Part of a small language model's weights.
Architecture: RMSNorm before each block, rotary positions, untied embeddings.
Training: a variant of Muon for these matrices, 123M tokens, 4224 steps.
MLP neurons of a small language model. Each row is named by its layer, matrix (gate and up: input weights; down: output weights) and neuron, and shows model dimensions 96-159. Each number is 128 + 32 x the weight over its row's rms, rounded and kept within 0 to 255. A neuron's up and down rows have the sign that makes its largest values positive.
Before each neuron's rows, "fires on" lists the tokens most often at its 100 highest values on Wikipedia text that the model never trained on.

fires on: "n", "r", "l", " D", " M", " P"
L7.gate148 [143 187  98 134 147  52 126 115 167 123 102 146 184  95  89 106 140 126 139 134 159 119 124 168 162  88  86  91 127 140 162 119 126 137 111  94 135  93  88  80 142 117 161 113 181 170 122 135 129  86 133 108 132  77 159 130 188  73  98 134  83  63 142 141]
L7.up148 [ 95 215 133 121 131 123 144 138  97 159  38 132 162 136  84 114 150 125 139 134 152 135 157 114 187 111 121 131 111 156 114 105  90 104 163 159 187  91 154 136 150 112 134  89 120 108 127 118 129 146 179  89 168  74 146  67 100 137 142 155 162 159  80 109]
L7.down148 [152 170 100  97 101 175 148 151 114 141 126 131 164  87 153 140 154  66 118 141  89 186  76 123  95  65 130 105  97 100  80 122 118 136 166 109 116 164  85  93 183 140 144 182 132 161 124 143 141 172 125 101 118 169 132 157  67  51 119  79 113 108 112 111]

fires on: "-", "–"
L9.gate77 [190 117 147 150 190  99  76  91 183  79  94  92 135  93 133 177 136  68  71 114  98  97 155 165 125 145 135  75  88 183 121  78 140  62 141 101 138 124 107 175  77 147 123 172 106 117 177 127 119 161 120 101 116 192 103 172 165  85 139  95  77 110 150 111]
L9.up77 [ 96 137 125 189 136 136 113  82 108 125 103 201  85 175 101 105  86 170 126 139 123 113 168  40 122 149 109 100 131 155 108 183 157 120 177 122 128 114 161  82 136 100 104 139 101 159 151 129  77 136 116 155 132  80  94 139 114 163 132 150 165 104 210  96]
L9.down77 [105 115 110 121 154 183  89  85 184  61 147 134 121  87  89 129 149 210 124 218 164 143 117 107 113 129 176 159 106 130  85 100  74 137 160 136 145 155 130  55 139 124  35 108 136 148 143  96 123 144 111 204 147 158  95 160 119 138 164  88  99 155 130  94]

fires on: " and", "=", ")", " then", "-", " |"
L2.gate236 [125 148 179 143 117 156 164 150  98  98 124 110 188 135 115 127 102 103 123 102  68 141 104 100 134 126 139 118 157 122 154 107  82  91 108 105 158 224  94 117 147 142 114 122 175 129 140 188 173 123 174 147 138 118 140  99 100 143  99  91 105 130  75 118]
L2.up236 [149 103 115 101 147 160 112 112 109 161 121 118 135 104  73 103 139  81 136  76  99 138  88 179  91 126 170  56  98 152 151 100 110 117 112 169 119 121 154  72 104 177 141  69 114  64 182 126 142 116  93 203 154 120 144 150 137 114 103 158  76  65 154 149]
L2.down236 [159 137 135  99 173 133 118 169 149 131 111 149 123 185 165 173 105 145 118 147  98 145 190 181 151 164  67 185  85 156  81 167 151 126 143 154 143 124 151 136 112 114 123 143  84 141  96 111 100 183 135 127 138 112 130 208 101  90 115 162 156 214 124 124]

fires on: "\"", " never", " also", "ly"
L9.gate447 [141 138 161 117 140 137  82 119 136 121 151 107 207  79 121  85 153 169  84  74 140 155 123 190  98 104 190 102 154 148 150 121 102 128 120  99 167 115  75 110 114 111  90 158 128 121 124 161 150 127 123 157 182 116 121 163  84 121 115  80  73 178 130 164]
L9.up447 [117 103  98 134  67 104 176 101 102  74  64 139 142 127 127 121 120  86 102 174 118 129 148 168 131 129  99 139 157 122 205 116 149  99 185 102 195 108 148 185 113 122 176  82 145 130 149 134 126 103 122 115  93 151 118  85 135  60 132  82 133 135 149 110]
L9.down447 [110 130 116 185 128 132 143 119 140 157 112  84 162  95 158  78 106 181 138 186 149 133 165 131 116 131 169 127 103  64  75  92 178 103 151 132 110 126  82 128  89 119 137 133 183 143  73  41 157 138  85 144 172 143 145 138 142 105 101  81 109 132 159 180]

fires on: "ly", "reat", "ies", "y", ".", "cy"
L2.gate26 [165 118 124 117  98 153  72 135 161 149  81  95 173 169 122  86 158 120 113 163 140 172 117 196  84 104  38 128 125 148  88  99 147 106 124 149 130 108 113 184 128 139 118 159 148 119 147 141 194 150  82 135 159 163 141  93 122 109 131 156 122 150 111 117]
L2.up26 [190 150 139  73 128  99 148 161  82  98 136 120  84 171 102  87 119 121 164 111 154 196 142 161 120 150 104 133 118 123  67 132 139  90 129 127 137 118 126 151  59 131 136 148 132  92 122 171 146  59  85 134  95 172 108 149  98 136 140 146 109 178 142 164]
L2.down26 [ 68 163 169 124 118 119 162 130 112 154 128 113  99  90 197 170 133 130  84 150  95 130 150  97 122 175 154 120  65  75 180 145  68 145 131  69 106 174  93  94 146  83 202  61 131 145  58  92  94 133 103 101 105  75 170 135 142 133 124  90 131 101 117 125]

fires on: " per", " fr", " Hel", " br", " Cur"
L2.gate362 [146 128 140 135 139 128 138 139 113  82 169 142  85 128 219 101 167 166 138 154 107 121 179 131 138 163 106 107 161 172 103 129  99 130 120  55 133  90  84 129  79  97  99 113 112  99 136 152  68 207 135 110 106 143 153 127  25 148 111 112 101 122  54  90]
L2.up362 [147 149 102 104 135 104 172  46 141 153 130 123 131 146 166 109 157 151 131  92 179  98  90  92 115 140 149 106 119 146 129 111 133 187 116 169 147 129 166 137 105 139 156  92 100 116  63 188 180 161  81  65 161  80 106 139 109 104 128 156 126 133 119  75]
L2.down362 [154 141 104 114 130 133 118  83 110  60  90 126 125 181 178 126 223 133  99 128 126 101 200 148 134 168 113  69 124 100  80 106 133 106 121 114 135 108 146 126 142 147  83 136 113 153 120 125  72 157 121 112 118 148 182  87  95  88 145 126 162 108  99 120]

fires on: "-", " –", ".", ";", "amp", "pp"
L5.gate244 [158 136 146  73 187 135 122 152 105 136 135 108 139 129 129 127  66  66 130  51 177 145 119 116 148 139 120  95 144 150 162 121 118 132 110 146 163 119  98 161 131 117 157 116 161 113 141 147 166 170 149  83 117 164  57  81 130 120 126 138 140 108 113  71]
L5.up244 [131  97 108 115 124 118 126 104  68 156 201 118 168  86 141 162 135 163 173 114  98  84 113  69  83  90 157 134 161 129 246 142  66 120 154 164 197 108 129  89 138 102  98 157 125 110 139  85 133 174 137 139 159 101  77 121 109 152 107 121 113  98  91 136]
L5.down244 [142 160 138 142 149 142 124 110 176 127 125 114 157 170 156 117  77 101  89 101 157 106 138 101 114 151 134 169  88 131  69  90 149 119 143 136 117  99 140 149 124 121 156  93  90  59  67 199 107 168 136  70 116  82 180 154  90 124 176 116 139 106 112 108]

fires on: "ly", " be", "y", "ally"
L3.gate157 [155 153  66 136 168 181 112 181  98 187 161 121 178 107  96  97  92 148 112  85 144 195  42 163 131  98 159 142 111 153 190 153  90 162  96 111  95 145 105 123 112 140 116 169  86  93  75 152 183 124  86 112  95  79 103 130 184  94 115 149 122 132 159 135]
L3.up157 [ 97 141 145 104  86 121 146  91 100 125 138 133 141 117 129 159 117 152  89  99 108  85  39 144  79 171 184 131 149 131 183 135 168 130 109 172 127 122  93 119 141 131 118 153 117 158 145 137 139 167 135 113 175 157 111 113 139 138  65 113  86  51 138 141]
L3.down157 [107 116 104 154 216 115  89  72 159 121 143 118 133 115 121 128  89 177 135  74 181 146 150  96 106  93 203 108 164 165 190 137  77  93 120 177 143  93  56 182 138 106  97 177 112 126  61 126 139 155 134  88 130 115  67 145 144  87  81 131  86 123 120 168]

fires on: "ly", "ed", " shown", "d", "y"
L3.gate218 [186 123 109 136 113  90 143 192  99 111 168  93 208 161 101 200 110  74 124 139 201 134 134 132  95 100 189 154 139 146 150 143 133 109  92 103  83 149 175 143  79 118 115  93 180 139  92 160 105 105 112 152 160 139 167 124 127  67 102 118  98 158  92 138]
L3.up218 [124 129 183 160 102 140 146 120 116 132 177 121 161  97 104 162  93 147 124  96 113 112 129 161 100 111 144 119 125  84 198 160 116 113 112 121  76 171 126  99 194 129 130 119 127 142 122 101 106 114 157  94 162 155  88 160 163  65  98  87 149  81  82 169]
L3.down218 [124 139 140 111 132 134 103  43 173  85 150 115 135  91 108 134 144  80  89 138  95 180  20 215 104  77 104 148 158 176 102 148 142  93 117 189 140 110 179 111 160 129 183 182  73 123 103 117 138 176 166 126 131 185 141 129 168 211 129 118 106 136 161 111]

fires on: "ly", " of", "rim", "t", " be", " before"
L7.gate114 [157 153  86 154 126 110 187 165 112 132  92 210 114 121 157  81 110 200  60 113 154 152 105 149 168 140 170 142 130 167 119 115 152 129 130 143 158 151 127 120 104 159 157 129 115 117  83  59 126  90  94  68 149 109  75 124 137  92 165 177  88 155 189 147]
L7.up114 [ 54  93  87 123 117 131 154 101 144 167 153 122 151  74 123  71  84 114 124 109 141 130 126 172 104 124 128 141 179 177 154 142 174 113 172 173 158 117 130 128 119 137 104 168 130 165 116  93 127 123  86 153 130 125 109 128 118 126 165 190  43 149 199 114]
L7.down114 [127 121 181 118  91 142 132 157 117 123 138  87  62 140  87 100 146  66 132 127  92 110 124 134 119  81 133 127 105 159 153 183  68 124 116 163 133  67 137  98 139  94 150 100 176 125  87 173 126 163 152 120 148 148 133 119 140 169 130 137  85  91  62 197]

fires on: "ed", "ing", "y", "ated", "e"
L2.gate218 [128 122 147 155 108 164 117 107 137  87 148 136 153 122  79 146 128 106 133 142 136 109 113 128 187 117 150 162 112 133 137 152 166 146  92 101 193 158 132 143 124 129 110 157  62 150 100 137  84 116 148  73 165 127 178 180 117  87 135 134 113  99 119 103]
L2.up218 [104 158 100 119 171 139 129 176  66 150  85  82 120 154  93  96  87 120 152 134 142 178 161 105 160 127 133 150  63 158  71  99 104  99 116  85 109 150 107 144  92 146 100 133 151 136 146 123 132 135 107 139 178 149  61 121  92 150 124 174  94 119 107  36]
L2.down218 [ 80 121 120 106 117 114 121 100 126 134 104 143 142 143 155 124 149 197  94  55 128 121 171 150  74 130 131 123  98 118  73 120 185 146 147  98  91 139 157 112  85 140 163 152 181 119 100 133 185  98 203 154 126 153 146 110 129 171 113 178 164 155  59 164]

fires on: "–", " –", "er", "-", "de", "le"
L5.gate328 [171 110 163 134 149  91  82 102 136 131 143  66 140 105  97 105 136 116 136  80 128 139 117 108 131 115 119  97 152 155 152 131  71  88 153 149 156  95 109 145 150 177 132  66 138 118 212  88 158  59 137  82 135 103  69 109 121 110 122  88 107 139 105 171]
L5.up328 [103  85 167 126 100 135 115 108  69  65 135 120 142 138 121 139 111 140 151  89  52 127 111 108  74 137 142  82  56 148 153 141  62 171 137 160  80 132 111 181 153 167  56  98 150 136 160 120 102 147  95 143 131  91  88 143 152 140  94 137  82 113 180 152]
L5.down328 [ 97 123 166 137 131 145  93 117 124 109 153 128 124 183 158 130 146 194 162 110 156 157 126 120 112 122 193 154 188 135  86 165 130  95 175 102 156 125 116  93 111  88 167  87 152 143 156 107  80  33  92  75 138 122  98 165  94 141 108  56  56  95 110 136]

fires on: "ed", "d", "-"
L2.gate367 [132 161 112 117 113  70 108 190 100  79  93 124 206 150 136 103 150 133 184 149 139 163 127 131 185 178 134 101 134 131 171  92 141 127 116 153 203  94 120 124 131 168 174 147  87 133 124 124 123 127 189 147 183  95 152 150 113 116 117  79 110 133  89 145]
L2.up367 [163 133 122 100  96 143 135 146 139 190 114 170 122  74 145 132 113 168 140 154 155 151 153 160 128 133 146 121  42 154  97  94  86 134 153 127 106 190 151 145 130 140  55 180 163  95 122 122 145 112 131 206 121 138  49 135 147 112 160 121 118 149 142 101]
L2.down367 [101 151 118 134 132 177 122 159 161  82  82 118 134 151 103 109 124 157 150 103 115 124 145 153  60 142 152 160  98 166 132 148 119 171 161 158 143 130 106 129 180 153 136 176 137 133 103 143 104 156 124  88 156 109 144 112 118 143 150 171  90 180 182 119]

fires on: "s", "ly", "n", "r", "ing"
L5.gate183 [ 68 122  57 106 153 177 131 149  96 100 178 139 139  89 135 120 179 125 121 150 139 141 153 182 155 120 126  88 122 102 143  65 119 145 117 141 180 174 125  86 141 120 105 118 127 131 109  88  83  59 122 106 159 124 120  74  91  90 139 228 151 107 123  88]
L5.up183 [ 98 134 101 162  89 140  75 119 122 157  69  92  79 107 116  53 184 139 120  82 134 124 130 103 160 126 123  97 218 140  60  83  80 134 128 118 168 123 119 127 144 104 101 125 143 166  99 100  91  88 134 146 112 123 135 122  99  86 123 196 154 147 104 139]
L5.down183 [ 97 132 112 128 120 159 199 196 132  88 164 114 151  85 127 189 135 124  93 125 113 164 154 142 124 129 112  81 163 146 115 169 160 159 158 121 106 151  92 145  94 151 124 119 114 109 116 123 168 116 156 180 112 147 131 120 126 187 142  82  76  98 192 117]

fires on: ".", "ger", " |"
L5.gate25 [116 168 173 110 128 189 120 158 125 161 132 109 165  96 116  77 113 128  82  85 135  73 125  56 117 155 113  70 160 109 210 136 143  71 157 125 115 120  91 141 104  94 196 151 177 149 138 145 139 133 177 119  72 114  94 111 108 147 154 127 124 109 160 162]
L5.up25 [136 155  92 160 117 139 146 120 191 173 117 161 132 123 123 190 192 120 128  95 108 170 132 148 111 110 155  99 112 194 125 176 122  93  85 102 153 126 168 137  95 135  90 149  62 115 139 130 133 179  94 162 135 144 109  93 135 161 216 150 114 144 150 157]
L5.down25 [172 109 106 118 109 120  78 119 162 104 140 145 138 179 162 134 128  72 128 158 161 131 123 125 136 192 166 168 112 184  97 121 169 138  78  83 152  81 154 137 117 162 148 162 135 141 113 147 180 132 116 171  88 101  99 138  90 122 100  68 119 124  91 110]